{
  "n_layer": 13,
  "d_model": 256,
  "n_head": 4,
  "n_kv_head": 4,
  "head_dim": 64,
  "d_mlp": 768,
  "vocab_size": 885,
  "activation": "silu",
  "norm": "layernorm",
  "norm_place": "pre",
  "norm_eps": 1e-05,
  "positions": "learned+rope",
  "rope_base": 10000.0,
  "rope_fraction": 0.25,
  "qk_norm": false,
  "attn_scale": 0.125,
  "bias": "all",
  "tie_embeddings": false,
  "parallel_block": true,
  "init": "normal",
  "init_std_qkv": 0.0256,
  "init_std_o": 0.0,
  "init_std_up": 0.0256,
  "init_std_down": 0.0,
  "optimizer": "muon_variant",
  "lr": 0.00161,
  "lr_mult_o": 2.0,
  "lr_head": 0.0052,
  "grad_clip": 1.0,
  "warmup_steps": 200,
  "schedule": "cos",
  "final_lr_fraction": 0.1,
  "batch_tokens": 32768,
  "seq_len": 512,
  "doc_mask": true,
  "train_tokens": 176700000,
  "steps": 5393,
  "dataset": "wikipedia_en"
}
MLP neurons of a small language model. Each row is named by its layer, matrix (up: input weights; down: output weights) and neuron, and shows model dimensions 16-207. Each number is 500 + 25 x the weight over its row's rms, rounded and kept within 0 to 999. Numbers have three digits each.
After each neuron's rows, "fires before" lists the tokens most often just after its 100 highest values on Wikipedia text that the model never trained on; "fires on" lists the tokens most often at its 100 highest values on Wikipedia text that the model never trained on.

L10.up409:537523510528483523501490491542522557524466507502478529506511499512492452486491531522483493519522481460504507490513507529553461484508513493462464563474557498473487502510505481492479485531499520496498500481488479525484537526515467507536493517486497456460523464483475509514483501507500461500486460534563525493521504513547499461542466489499492495496487506465539481488515513474512499442491508506526527500556515520484507507493497522522429526547525471492448481542504509495533502493544493491493498449497499473495511440538499515465472512503515546498499506490523516503492539479502548530
L10.down409:535482513494464471460487523451484470504517513484538439486491460491544520513476473533503489530529506492513471521445476498530547485487499518531481516522524484518472492506479490521497519454503483498464460543526537470500459494488526521500522473520461504548494511555477529490513540481516510483501525484507484485493517504508495507499529510470476477522484502475518490520474507524487495479501506498512486514445486478472490438498501488528579473455446526518532474503466500473510500542469505524532476476488495472497497550550496528510526514495517512513476477525493544525490494561531506513
fires before: "t", "d", "i", " ", " S"
fires on: "ir", "h", "ec", "es", "or"

L8.up689:503484514521525498570498517483452468499495508522542473485514508556499522453500491508502501544531516542489504497525456452482544503477527480449512487422499474505508468487499481539482454492466501464469527470503498531479482510498495478509504469511481529517486538505483498503494487503496510501490542468520501508461514532457433454512520496514485472478502505505495479504502517551497493472546480459497503504476523501519480506505498455453542513506520467490482482507498503515500534516504537497502529510446505506518525440506511508470501500482461488541518531545481534486491489503478474475
L8.down689:519513480477478473504464502482491504498546527527485489474430494530500450511519468529485528480515491503474481549509496549453489559520502512528466485524494529462500501507515511528471488517505522514526489572488579484446501505512528457487502551467511474482525502486489504532480468457486458482484527493464453467489475518503505504471494569510469492454527514496495498500499473515476490465483508513504510534479473488543526517510519527512477479528522511524489499484500515506508497536494500489504506515528520514496518541464521504497457465550528480521510481506517495506480525545498445485
fires before: "e", "ed", "el"
fires on: "or", "am", "at", "ac", "e", " b"

L9.up166:507533505477482456459509492536547478532484510493501459507528496528455471466466482481506512482528469558505552509519518532504464507493484469489442524492480528478540499510528524498494448480507473515465473492501437521497495517526530470490470497520514488538466493543501492479510508506483502474482534515516519504526494494490527504484498488516473504578497530514497492495475520483500560508516505487537490492492497530497473486510508482499438499473450487487501535519510501471547433484526515457459536480473501507478483470525483539530474527478549508522522501551494499519532498503468501519
L9.down166:488462509523512532522509523467468519521474518523490488490488497487553455477487539506467442532474518457523517459499484455523498515499496505513502518489488479498452475505485527480500509510503501519496525491482550530515524502511505514483473527488500525460467529481531509512467517532460476530505522483492508514497514489486526506522463496513493528422517468478529523543506479481497475493454485554497560497536453494459483479470506489496522503577516510489497569455515511529484495532499513513522488498529485483509510520481483446471505508518467502483480538472475496471505497528473531499
fires before: " ", "\n", "3", " I"
fires on: " |", ".", " "

L2.up305:475462492553491480459494516481446500497470506491491485508527505508434515511511480430505452521476513485476509487531486454508507485571518480506471477496478487545464485521493524515505499506500489518507464480495511494452516539529500545476497493519483512461532532488486488508490495529538483482472512465507490513455484482499428476512462460515508504547493471498517467453524490487540538500507520521488531478472538502521480516499490488524492513503504490506509518527472502502546475501504495538535479510517488493448497537471463513523530507474500553504506487441527494480530540525493498556
L2.down305:522558487481474473492545500472498495510464495496541507498496479516565501503509533469505471492508533570517499467488472537500513472488507530481484519479499483500519580472454445517520520476511519495496545536525462495515506457484517493511542487450465500498527481513462530500552544465490510505479493514497525477532479536522502514437526500511527433467470523465536503478504517532484483494512474506495470501535465517507513510466500519476547509509512490481518513465501467510488505542524510485480514483524523519516508500525542511510510531489509464461501501493497500520541483511461542491
fires before: "e", "k", "am", "l", "es"
fires on: "im", "e", "a", "il", "n"

L10.up415:543487491513509506520463532454493463505545524502503510522486491464497491479469494502498473489497477494502536500528503495535483516496490561504503501519515538521507502517525507441418526492509511523496513502492470552494521501500499510516483471481549526543454514497500519457475517508537470513517502455512484513540498534560497517542514508477475495510508514513490472540502502528499535451515527506504514512496538516465533493493526492454533485482490507517527508492496512543488485514482473454510498515449499532524495457519506466466475476456477481486427506477511494477513484473533494490
L10.down415:510524515508508483491499496527529517463522504501519463498492504506492538519507481491505513506477494450477549451508514498530474485504490532468465507502453491532511521505499426532510476514513525499492524486488496518487532506528483491472506461508478503511491490467538553490493451546488528463489493508495488538501531501486527507478505457502486528434540483493483512505485508480517469540454510493496490514490470494469528492537543515498522555556518541500518495512457528470537489494480482525519498504476549469544483513495487498464530515514512500481531487474510483479523464511499541524
fires before: "s", "t", "f", "d", "c", "-"
fires on: "on", "b", "en", " re", "ro", "es"

L2.up752:515509512514465463486467518527536508512487506522434430466481475501519532523526523495488508507490511478520488488538497507482496464491524491544499474499504490489500453534433483537491500501506531547472497518478504523493488520469536499502513499529494471487541463533458500534533523518485468501490561430544483510544494523497506508512500561478464479526495516507505522474499492492470499508467496493459496478510504513502516498523506466499506534475531549466503479489546515512471502517486477518558520482485483475481458546491507510486508508477515522452492507492525475487504500497459453511
L2.down752:509458480496524533494537493530489463483464470482475515530525520523469529499503534435493511481566535507496500469533481526475510561493532487478499511531486532497510512543507522495487504494501477518481516504461566438500538524508496506501478523480513500483457515479511499505441473525480520501520489520501462541507478522505536490449490486489496473495510522523515479498520481507476511534426495513493471467533473557527499488486493529479480492513468526490503497489484511513486506511469461469524489537512496548499512480544486488504507511456496529536553545520499531495517497504479513474
fires before: "er", "le", "b", "d", "al"
fires on: "b", "th", "e"

L3.up360:538519514505467535531473491491480504494425511486521506465537503502499502482454506543519490482487477483508502516474482529513535553495487494541489460507505509490497483484532500516567511515493466505516497535491466523536501490494494489537496499497481498470504481489448513540483475456526498482460502494481542468499498547494490499474521488473491527507555500489528490479489517487486515507531546488516509459506510487522510445500496498491522499487504489469581520500487507506471522514456528508517499507481484514498507535436516482508523485504486506557492478526505479556500480484491476499
L3.down360:528496509487492484505512503481457501506471492496487470526501507517516476489476485517475532502510508504483529504467540528523471539460526481469492486507487553462515511522486471504476521495477495471549525471526526457518484493446491462461526513483484522536495551490496428487497494464492502473466520476469520512475515500463474481473476532521477514501504511491520487508481509519482496507486467472495515502525456482512441517471469492508511500523536497520510515548467510510501511507488454516482491489523514553488539509487501488503486540475505512502541516447530455478514514500513502483
fires before: "il", "ot", "y", "as", "'"
fires on: "h", "le"

L2.up577:528526497512473502507437493501510529500482532488473451486537490494498536522481492471519551498489471517490518468496487495523525506504444483469491522493514472502500510511550496481494504540520513497483485527512485529487490481481519502510483498476521512484523504461469490463553478561489529452510458481558471495494533549548496444501548503509487549496496524528508484499482510511555544453499484510474460504499555497526514518491470462477454562517501481520535480477531546506472487520501569481522493483496515481484485457488521520492502514513492517538482484504489486538480505523484524488
L2.down577:467460515497495497476497492471486495499491445492478500509503499528507472421499452489540446516525506505540528488482501470516472525463503523521493488520533475510491555502465537491513476499488499524530535536536496482468467519472511499496522483498510494490469478536523491508469489479497494465507488490497473504515466461512497481516507481507501530484511517528568538529464505469523502517496475463523491483521488493434498469519499493497534495507466546526508519472536528495493517526531481548492518537458509488451488459521470525529476488457509544488534514507447466479505488525540510502
fires before: "n", "d", "it", "i", "at"
fires on: "or", "il", "ter"

L2.up402:497524474510493500513525478519492505467437504519512496521523486577503474470515504520465522505512506523509496456524531506500511502482497493462450504507497498505521479522501524514519486471494526523518504493514509537509522473487502521503524502481493487479528523498421527468525514517523505496539516504507493486530528509500479486460537473497453538511449522501501506485484491533498537498530487457461498457513535460415493515500513495530465528498533467503461528511450478468497505519489498487506495539465522486490493485456498516477462490508511433489503455488534504478466521532497481494
L2.down402:516463484469508531532514467493512501525536503505494484474494541465512528589505470491503518473492498468507486523482484494443475494526539487535503485497510519456490489443523519497510444511489497505515516496499520500516502486508522444526449494497463466510487470496521490530530418516461491483469495494495494508496527497546472524534482526489526476470534504507524493451486498521494521526467533502536479544472477541519519497502447501488531504508466470483532513503488495514478487512493484517496478495487512485479487489509515510563459519470427525484522522522491490492502487471518495541
fires before: "e", "al", "i", "y"
fires on: "c", "ic", "or", "nd", "am"

L7.up408:504495534478517510521543509510490512498500539504503492508499533510524466488499521533483476523525525497426484514512470513529492467518550540502504482509482524491528485501495499502482474543498551495534533449495539487485479533505479501516495443467511510512522488447514489510469475484499525510501437512490514484521490478517485472475485553512517448484505499461503494449464540504468506507507550516490489505501471532513503468528461503463479512519494517529490493526452497452458474510516549487467478487519490506481465532464464507477466509473519501509507473473523510507521484524488457519
L7.down408:478491508486470464454516445508438550512496514476497535446524475491483497492551494459529503499503494451550522512523535540522567489509485511464509541509494490496493478520474504491479514500460471499460491477502512506498497497533524530486478489476541490498485528505528496520513530483504486463474519484486484466463515468507541474479477515482516463534539531505501481522487444515516448483491527496509508502479520501524493459506478537479547458529479474523499525492489509443468481481482491506531516492485508524468498498496482513525527477533523452477518496518488496467514496482492529530
fires before: "t", "i", "h", " |", "p", " "
fires on: "ec", "es", "x", "ac", "p", "l"

L10.up12:499517503520487506499489526433546517523522520489568513500526516523487463535537464480529476503537452509462509461526458491525469492486514488502495482501500529496501467478511466501498525486510494516477524500501477507484525518523527525527445477487476500486484464464515463494524497453482482509464496496471512489528537506473488520491485490518547478531498522511492509530479464535490485493502536533483523519529463468541494468510490468552539516499526470490487443530509498467475506490520470516489465521514499484494464535510487453501418532454527489486522495519497493517528549468486475515
L10.down12:525523517488522492517506544502529499508451457479486523498505503549512482485490494513518508504500519481480459497469510514509497503502530522497495504491490531467455483505485518491524479527495446492459523523521502503538523520538499471494530514449505507475508516530466542499520508497526507538518488530529463519478470506502526484502524519524504498509531497457492469513527508424487491506488478505445475516455487517532459482513515492458527491528497453488498502537530514503505497469536464542494522484516478491512480503525528514511497451522490512506476526451495499487479448528536498523
fires before: " |", " b", "al", ";", "ou"
fires on: " ", "ed", "t", "1", "3", "6"

L2.up374:512520521531495510505456524516508508495487474471501443564495533489447482519504491501504508534490491465505491508504486538529506498530490505480462523505481523508493559531530513450494511520505519525480508495490514509500544512542491491467477516480518545458512493462470491490514457523516515460537500460474497499548480512496484488482484498499492505511515497526519504502496472460566470496503513466448518457489487520529499493497490467499507476494535481514537459473525491521457461496525476516495531530493488514487473452502500490514503543499519503467509487475518551472532492506544520487
L2.down374:460493447522480468525500469526524477432470498504473548498511497535520525486509485532500515474510531562502555515511454489450495486476515505515463477513542483466465520481505521517511520506508526505473506463499486481493503500458487518506522516504500488516537499503548526507524502483473484504466489532569502497496532468488517494487495514497470537530482526481508507504529501503494476515516465524521451545475526484441505489517485506471493494459455489487521530500476499500535515492494473501493497503522506529539515508515529528485507478499505516485450494525486476525507493443447457514
fires before: "l", "y", "i", "le"
fires on: "il"

L8.up522:508499476521521564494491537516494486529509503495486475470476544502475548540510493506501445492517502458494523531510444533537497527527479526542492475462472466508520485511487449500469526513533516507473482479501504479493487529487511482522507491456468474444484536519518517469480468519498492466516502488491485473518475512500490513494514464499460504510472489509508431422564525491476493482467475483474529551546502519519493531499500526487500524451475540501517515513502519461483512496494495504502505484492484486523472457505490503518524472505495495497547503481519483536529512492471511477
L8.down522:515518506492492451571482483461508546497570515490519514536469527537511466528519545505542491493491518494525482468500521514477493507462479513511507462532482470529472509521473532518509473505508463473505486522476498489498462504508490520487486508492498547497471521511537486493487500476498508538490523483472522444505491495517519515510483511459504475463480469497494530500490464531531541477517478476570495506500479519490528510539504470463525458496507543498493465474499502479510492515476489498468538519544488529515481553494501506553468528500509498488463518559520549455476523505518494537
fires before: "d", "m", "p", "g", "f", "c"
fires on: "ro", "om", "re"

L10.up192:536519543504519496510484522469487507523526491531500542497478515515512562517510455466520488481463503502494516470514491492475498525457502501525472509514491527542512500490541504490471453501468501488507519500503479500541461488508499470476520500480515564458472514493476526468471489514437498480524543524504497520505473480515516490475483537498483490505447514448519477501528488517496497437512497517511513512527503466512524514516534518513500469511452508485510481427527483510509491471491469557452519529507535535519522505467498522498516505446527504449480506509436532529498480516509533486
L10.down192:480493499498489472526530493487481456506482529523469477500519477506502512476486464527509504491495480531508473482463513449530479512520487498490499497520534525468504504493520515517534522503493475477471486525513510492478527525498488500527503477506511541526457530551502492560506522539487472501494479471491508465508482532510487464485545505498457462471484480515520515522510515484492503508494502447451460508512518481536527473558503494517471505485530545438490518526503465453471487467488479492522550462507506498503560515515525498498472508546511528517568473521506485529485522485485488522
fires before: "\n", "ro", "ic", "il"
fires on: " f", ".", " |", "s", " w", " p"

L7.up116:499537519501523519536500488515473483494533534504542447498516492485475548496494452499443493480517476519505509481501491473513489534493509477493538514524507527513507497525499511499485569483492521466541530472504507486489523490510534494497467478482528513447450501530501543502450515517487471469482499511534478539509510464511485492490493528537425509517544500514503514510513484506494475474492479520484518529498473480546503552460461506498506524546550535469489500478521501505508527511451454543534537479525480507500477468521501453513522474486502465498532518493533518486499470471463505490
L7.down116:491508512519455489459484473505565514515495456478477492484497560473520584526467478471526558469533533466556536481510482537511490506484475520487511487509512497452490500475493524506526560480528484539484456502519486488513506560520547471513532459486550496501457495491498496517460500478500500505524471518464525523498485519466499509480519502482505444493470518541492521491519482537493481484471503465493528506456475496472503486521479499478497539525506457526501513502494476524503523468484517499497540505496539530514490489517491507511494513525483526488523492547490543530458510527511502484
fires before: "u", "t", "c", "v", "a", "i"
fires on: "d", "r", "an", "er", "in", "al"

L7.up441:499509554547503482480509507543523482504491525557502517519526509521465466493509501526509478470515488477514465452505485554579532452525505499497451516519545431501481452471469474489464503494462504481478491514508448484495510511551485503508541465475460505481507523493484490466538503539523479462484498483540508530505548531518485497491505489462549519512495510492510525515480493510497475524462482506506497534475498510488506509528489493506541486499523510513514459475544520466522509479510495525496476522516492541481486495528528482406494518468524490549503473488482502498505540527531522464
L7.down441:492511510509520495522503504527493522504478513501520502454491502498491484514500522507488482530483507479474479537504489468491536507521499512507498478497477492480510473508495557499462510484523456508519534413493485423448520482472480481501473557484483471496532448510470485488487535544472495510504514479525511475496504469494483519520479482452468457516530501521531517508491497505523516489476515494515534497558536523476511560515498521506507535460525531517496501472525509472472478465516485478544524517535502526414476519526502437528498499516495475468499539511525494533549500556484481489
fires before: "i", "at", " b", "y", "and", "e"
fires on: "n", "l", "k", "ed", "s", "f"

L10.up435:471523494494520478454462502489535489557507525498512486493561514535511512481540465498487522484499498450524444486518529475462475486477516531516502504483501540422493509467462504514476543504536481502480501520503445465482508512513507530504500484491469498490498506521500497519502509489488516502512465487477485500502505491508461525473502488471453524477529479527519469513492502489511554485483510514489469488559528516497506458518482489506481482487521507534482473465489525448489518535522484486518481514529538473523499483533491515494518523476572486524518480509485485486526489546530486479
L10.down435:512461509490480489518530539540490502504481487519531507503494515514504467519525571508549482500487435522486523476455496491521519503490474465499466538448496496530498510544485486461503463503482499550559517461528511563532480530464484507488529523470555488506500512485541514485478488478538489498477502507520479480471502496484526493516503475510503499518529518473486524563460485521453517469525483495508519491470472520499474473491529512513495511505473488510495514500498463539532486435505524464468505475509489498509494528460503506534540530483451508495503529480565487548509495470456475525
fires before: " |", ".", ",", ")", "e"
fires on: ")", "2", "4", "5", "s"

L10.up220:533516495487490549507513485488510505491490496502504486493525478484492502512540543515527517498514494508484509519525467531492502484513486515472517515471522499510485464500555541528448477526495518476478513511504489536478504462511524480511479500481497486485482508509510473510443513538493452492514491484472503515471502510463520475516480479459509508493517501467442440466488471508506486500529488496527490509504512507454462470511496512499498521526553502484536479490542472444568474516514499500508504507541506498485491558491486469496513462456514505501485528494486502471549482478527493495
L10.down220:490455490503497456500522496505505473498531521532460464495475510485488518519456509522460499509464511500476463516485498467502532527502511508459534523477520456552527505526477497476483541477522577505500514511530514484499527513513483485464475492467480513495536486516459491498508532480558541501512506501545551470505482490490492509515508469547431499477580519468518495474535518436474492524499500526522466528490530496485520481484497491469476481494473524506477453515439568538507452478483519502482508539485507515504510521468530505530524492487512497497493541531482481490461494487491497490
fires before: "al", "es", "f", "is"
fires on: "i", "g", "ation", "n", "ou"

L3.up438:509499534521506485554523478479475489536487517484467471529476494507502491485577514530521521503451481523479522516472488525500523512494540504522538455530492542479479486481509489533474422518544486517494480483494477495497521500529505503569511475519491494541443558513439491508505479483490499481500483452459526472524473503486538462458487506492435512474498499477519464471489503480507477516503481500542501435469490505514514497477487514514467501523538495482505548528525446522527544492515486487514491474537480512526499507503524507483505476508491482517526505454489467484521501533530512483
L3.down438:551516486483448483513514453462524524474496497501500477487476502508458453516514531535546495503507519485503449498507519504435561497484487423494566487527513493511505498487519519473484485509518543544537500483495509545493466480491469543539498485500519500510531562513504472468458493493470498519495511483499449500482523477524536475493512498524510524493485469498471475511510505508476482527579478524472524495525526479492492487521483496498493520467497478529468499493468499503521535507474553453491481501495558478526455544468491478469523492464516502522442487511507501494519494513516508472
fires before: "ent", "al", "es", "ur"
fires on: "m", "ent", "f", "ation", "b"

L3.up641:497544502483523471490514487495482476459529530498533492548569533519463436464480498544508538444532503475456500495487501545492523493436483507505471466479490464539501497503482489493557569466509501502514518478501489510473488517526514509509503511502475480497476541510499465482491454490555537503525522458505476488471485463527498476480469527552554477491520486450554477508511492512469498517526524488485507479486498484532520561466472456477516480509522523534487523501470487527483472490467536524491538525540480509487496473516447507496511510493517488502456486511507489513511487537516460534
L3.down641:488432499493482511498450521516495474517517479471502470503469487478537575501484509497521530468518503527473532491525508488467460513498522505545489518485477509460474457511490491510503509503471504506433486492488502502541493524531484477477465489520501547540475534492480472522549467487497533502512524504466539496492470497477510547504528487505492478527560546563472500541481459466547489457511474525486468516522500538475498493504525493520523514500491522512479478518510484533506460507485521531465465476459493509491503507544547507501514507511468519507528535491524465470493487501462529516
fires before: "s", "b", "ter", "ay"
fires on: "as", "em", "l", "m"

L7.up529:494511512539518529488501504519504470527500520526488526463539495503472487507499527540476511516484495488510520526485462530473546489502490544501534502494528501518485448497472482480451519500492567505498518530467502469515438504486528519494509475499468537458453489455492502515494496548513530484460508484487498503486522515503497475502447544548469530542511471454480494444519530514538536524481483513506509468468508531532467529514485479483481467507498522511466503512442487508423515491492483479520507485458517515496501490540493495530503492544507493482531548504505488518516462490535501500
L7.down529:496507509468501484483521516500522531483526515493523500499525519515473502503478458486535455515482476480496516484517519455514501499468483493490444496493535513512505524499517489492493465530510484565522471520513503472491503504484528480502491519508532472476502526524516530478503475485533444519513517527472463485498487495481460500481482512481503527528504487557495538499492490474498492492510514487503503475525449541435518583542446524458538527493521505526518521476506508472497510507516524503486504544526488532530510508491458475517505455515477452502534469490560517441458502507521507527
fires before: "m", "p", "c", "g", "==", "ic"
fires on: "re", "o", "a", "s"

L10.up465:582519487529487518463508473459493456534501523513463494509481484512482481523531474492511476515502477533469500436510538483479505465517534512516496514490508533457505473504521472488501539512506509519460511473497478433496484481495474462448476496519537571499470533460531491484497501506466504492512518519530504534447460457498489484533453516518493546500492510487525490486531467495455485486521530521446493506468481488509504502516509514487472534513516506492511489522538501496504496546505508476531517450530564481489508510483506529522472502492534521486483497527426502537530529507483490490
L10.down465:510512531481517465530488484516500478488493511536524486445513480530553497488506484508502507473466492499505469442536462506485498542505504477457517491485511508476533476509515523482518519511468489505504483490459521543529491484493497528484501493492533530472462507522488508519480516491513475498523475450482527484513510520543563511502512462501528513484419485527564484469519526463520515545501469517485513481520466512484497496483476471508490494485503484484501495512534504521490521473452500495499512502519466470519505532537502542506485494483470523486518497473484500497536519508490535486
fires before: "\n", " The", " I", " T"
fires on: "."

L7.up206:511521491489513507492499511509485501498528505518544478515522478501518485524539542500494494476462470488492532498501468514516470513498478509494492521494540485477504522510516464477495508533496468529475547473515459467532503494500462497468469475500525508483495503493529522480505535518459485491466513527500464492507511451514462517447549506504479492498489519496491469494558461527478464499529498529495445488492561511504462460528438536468478510490515504486470536481491535501506513469462476535514487502512480519509493488479511484527505473506483513488491507503570483517482472500521512446
L7.down206:528508520543478484484521518437496515496489490480516488500511497465466527492497491498523475536524487507488487472471537503547440472460471500471498514481436507529454494475445465592533547492490510494494476494456502504495503515505502461564489501504505511547464489477459538522508456505548485525499474532534485519518511518518515458480509525524510511502500521512487532506535520483527490496498528504495561535509521504471470499482489518464502477544501512492466481502491535484506542515467483491468501502521494511537508465519493522500523491491519505489469483513519509478500518465513544474
fires before: "n", "i", "c", "s", "t", "es"
fires on: "ter", "in", "r", "ig", "ic", "en"

L10.up674:513468471541474534514471516584481476507511490490473521547518474555486462500503479486493506540474519531454480503498478465508535499555529481480498490510486463517487540500435491482519426515481517450536543524500514490521518492521513495481509544502523479521498535488550499489497482484483559507513524501516495510493470520539477497508482501495485506434520499516443465517487476522528465490514500491484521507498473462512494513534499507488504519493500490465497525496492489524504505505502491496526514480499482500506500508492515517544520514462498470506477491548564521484485479470503485503
L10.down674:498453463465506513512483516507490500514426508499492453505510486504498501442530465532528512531522469493522459558472470537531476486448487505498501478498518514500503487482463482489505486506493505486506499530482493475449495512518520491470507441459506430548480497460511504486530514526486546493584546524489498526480454459508494518513520505507474518470520536506494487519492474484510478522489525499497517525498498521518472528477462455524505523522503532501503537534512533504524508499512487522495524518488500504496517518483520494505477532591523501504535515478501519472506517496469482476
fires before: "ed", "ing", "e", "es", "em"
fires on: "ag", "v", "k", "as", "at", "g"

L8.up759:481493526538510485507503526492508510505456495464464479517470497443489501454495541494471517508552520473510527440505496555525524566530498462527523492502533507471508524518516449500488494504460534491503524486475496505469525530498497435498515518513459451488507451506508452522538524471499476499488498497520472523513490494460546538498515535535504471483462508493513503495534529478519516455532498520467486510515495524510461526493556500531516495466513517526526515461526475475488487494454511544496531486468475475531439504482501469469505503506503469517481498504478524521498491508494534492
L8.down759:475509460464513561474491514512486478509500491470477507465499490522502517458487468513479464517504500490543482487507512507520462520522462535524495501478491560504491509492486497474497504534512504513523451478436474506512513468520451491508559535493543513504498507507498506474511477479483504503472497510503477491482527522474538523501500490478526496481511513511506517478506555506507483547466506524504529486508559502471515515491530549495476540501468502478486499536508520495509534459515518476530495484482542457484510558505428506495534499492509475513530490472521500508522486549504493469
fires before: "k", "p", "al", "g", "r", "d"
fires on: "o", "c", "e"

L3.up671:534509480556533505509505557490509497510508505508478498482519490484493471504512523479490470505515463444484488507527493525471519505547498509515462498507495488493508496455486527497476505528520444508526520474479545518525484496484543487536479536492499479501487521464493471483495529509484524438513526464536458474520500529473529511485511511475465503528488474508513540523537491496516522555523496505475484486495491486457530549490515469446490473502545497469519467555481487505541474525481532490506488543495481506488503484494505487476568496485522516506487522529495485510494517493519497503
L3.down671:509473471443540491510530469510497531483532480532523512546530494474478501505482482536514474514508537524486493535498520467469477496452545503483535500495490506495479487501503490494504506493491507492520505492540449461478520499501465490514560499487519519510492494530490510508512504459482462496487489478481558492464497506493502466473492524501475525506544588525515511438478525497468502459488522485535508515509455519516478486540493484497483516466509513520539495511503532491517517524481536508458494491488512501544516522473484469512522458511504508487521483489479529462507511522496473488
fires before: "il", "ot", "ar", "ec", "y"
fires on: "h", "j", "im", "p", "g", "m"

L7.up624:490500446488556468509500503507541503489516527415557521490546485533516477499472518522511528470486496485489538515455505498530522517474460514489524506503526491494465502503490470498499473527493475492486535545511478528500511458572492526555509508487497463537507486504501458481513528501497506515500492507480522488466490472524484455493521518500449511474474508492496509491488502475538508494521508523498512480521504509507501506487475480477509498484507532477514544478466483522466476508532536511506507500570498495494490505505520510464496515523496486484502488511511484488479488540529481505
L7.down624:498474486496418499508487518512535504493506460534534492521480510495519503566492502492488472479421504488467507511527515525483533482503530462530508516503497515476522497492522496464518500446495511483450488450490490482539496478489459490524518499508512503483506515498526521431547551510485500502498505529501469466516524504591480514488519540550525514490506470534518481542488520486533478525478524499533483503526523529477495498505483506495506499434489503525503505479502537509493500469451486456475569490463499483532520501531499533481486479508470501518490517526514448480464520461461511520
fires before: "s", "t", "ent", "ol"
fires on: "m", "o", "es", "as"

L7.up443:542490522484472527487499474471488520454503504536447503509519528502492496545542442458507496487515469519503515474515511501505499506480528443489457547494471509514506463514540453492473514559504522477509484489486489493506535473478455507451511548487536475448483484486467491511439514506547462466479519507520496507494487503481442479507547508485477493509507517500467483468475461530518497488517510537503528512514472523510491508512481494482528530558486522496507504463493525511503513519482513516508519471491481525494530472499475445497499520486480496524498494481482503527503483519493475488
L7.down443:498493472496528469539502446514483548430518490508510492487473480476502502476505493448524513507524491488567478468520504476562498494516466490501454459495521536463497477495515491474516486502489508505543482480528473520508564503491497500495516489471468495492483508473529497456525514464450521484491520506493497455499522540544471518497514524530532472499490504508532506513497490476479496510501474555513475521470526502498491513530498453483530497465455479519515503504506506523513464500521482498484448504487567508548547507511548537499472534510453535470463513521478511511524508525488515507
fires before: "y", "e", "h", "al", "c", "i"
fires on: "it", "k", "p", "r", "t", "ur"

L10.up313:489500490529530493502478499520503487530559488499502503543527496492447443488496536468518501489530433483494496481477432501517500510530497495512521524535490527500490483488505471502499485535475525503496555461551489537534480484485520513497541495457474495499514548512549509503465495486503492533470481502510568517479514507471489510532516509507494440488491508512456529507478476509518507505507479491516449454501496506506518482524440496515520477453491504484530497487540504497513529458517470505481519500555532525477504509498514548509490499483493437503522492467519508471469517555473481511
L10.down313:519538520490487504471506515509532465499531515511512500486484519538514527506496474515465455520482477511470479532511501532486496482505460508501523509538472463489543498496497526549498497497455497509465486493494476555493478495496538515466516544520551479501506472482494506504537480521490520518517510463485485477484493511510502494502487476519494489537495534538515467485466468510479461522524537529478558505499473517579523475516503518467480483549471492533501524525488484497499489480501492506504509464496495495514523470534511478486481525512486477543501522474492495479554531540483496470
fires before: "e", "in", "es", "al"
fires on: "a", "ag", "ot", "v", "am", "al"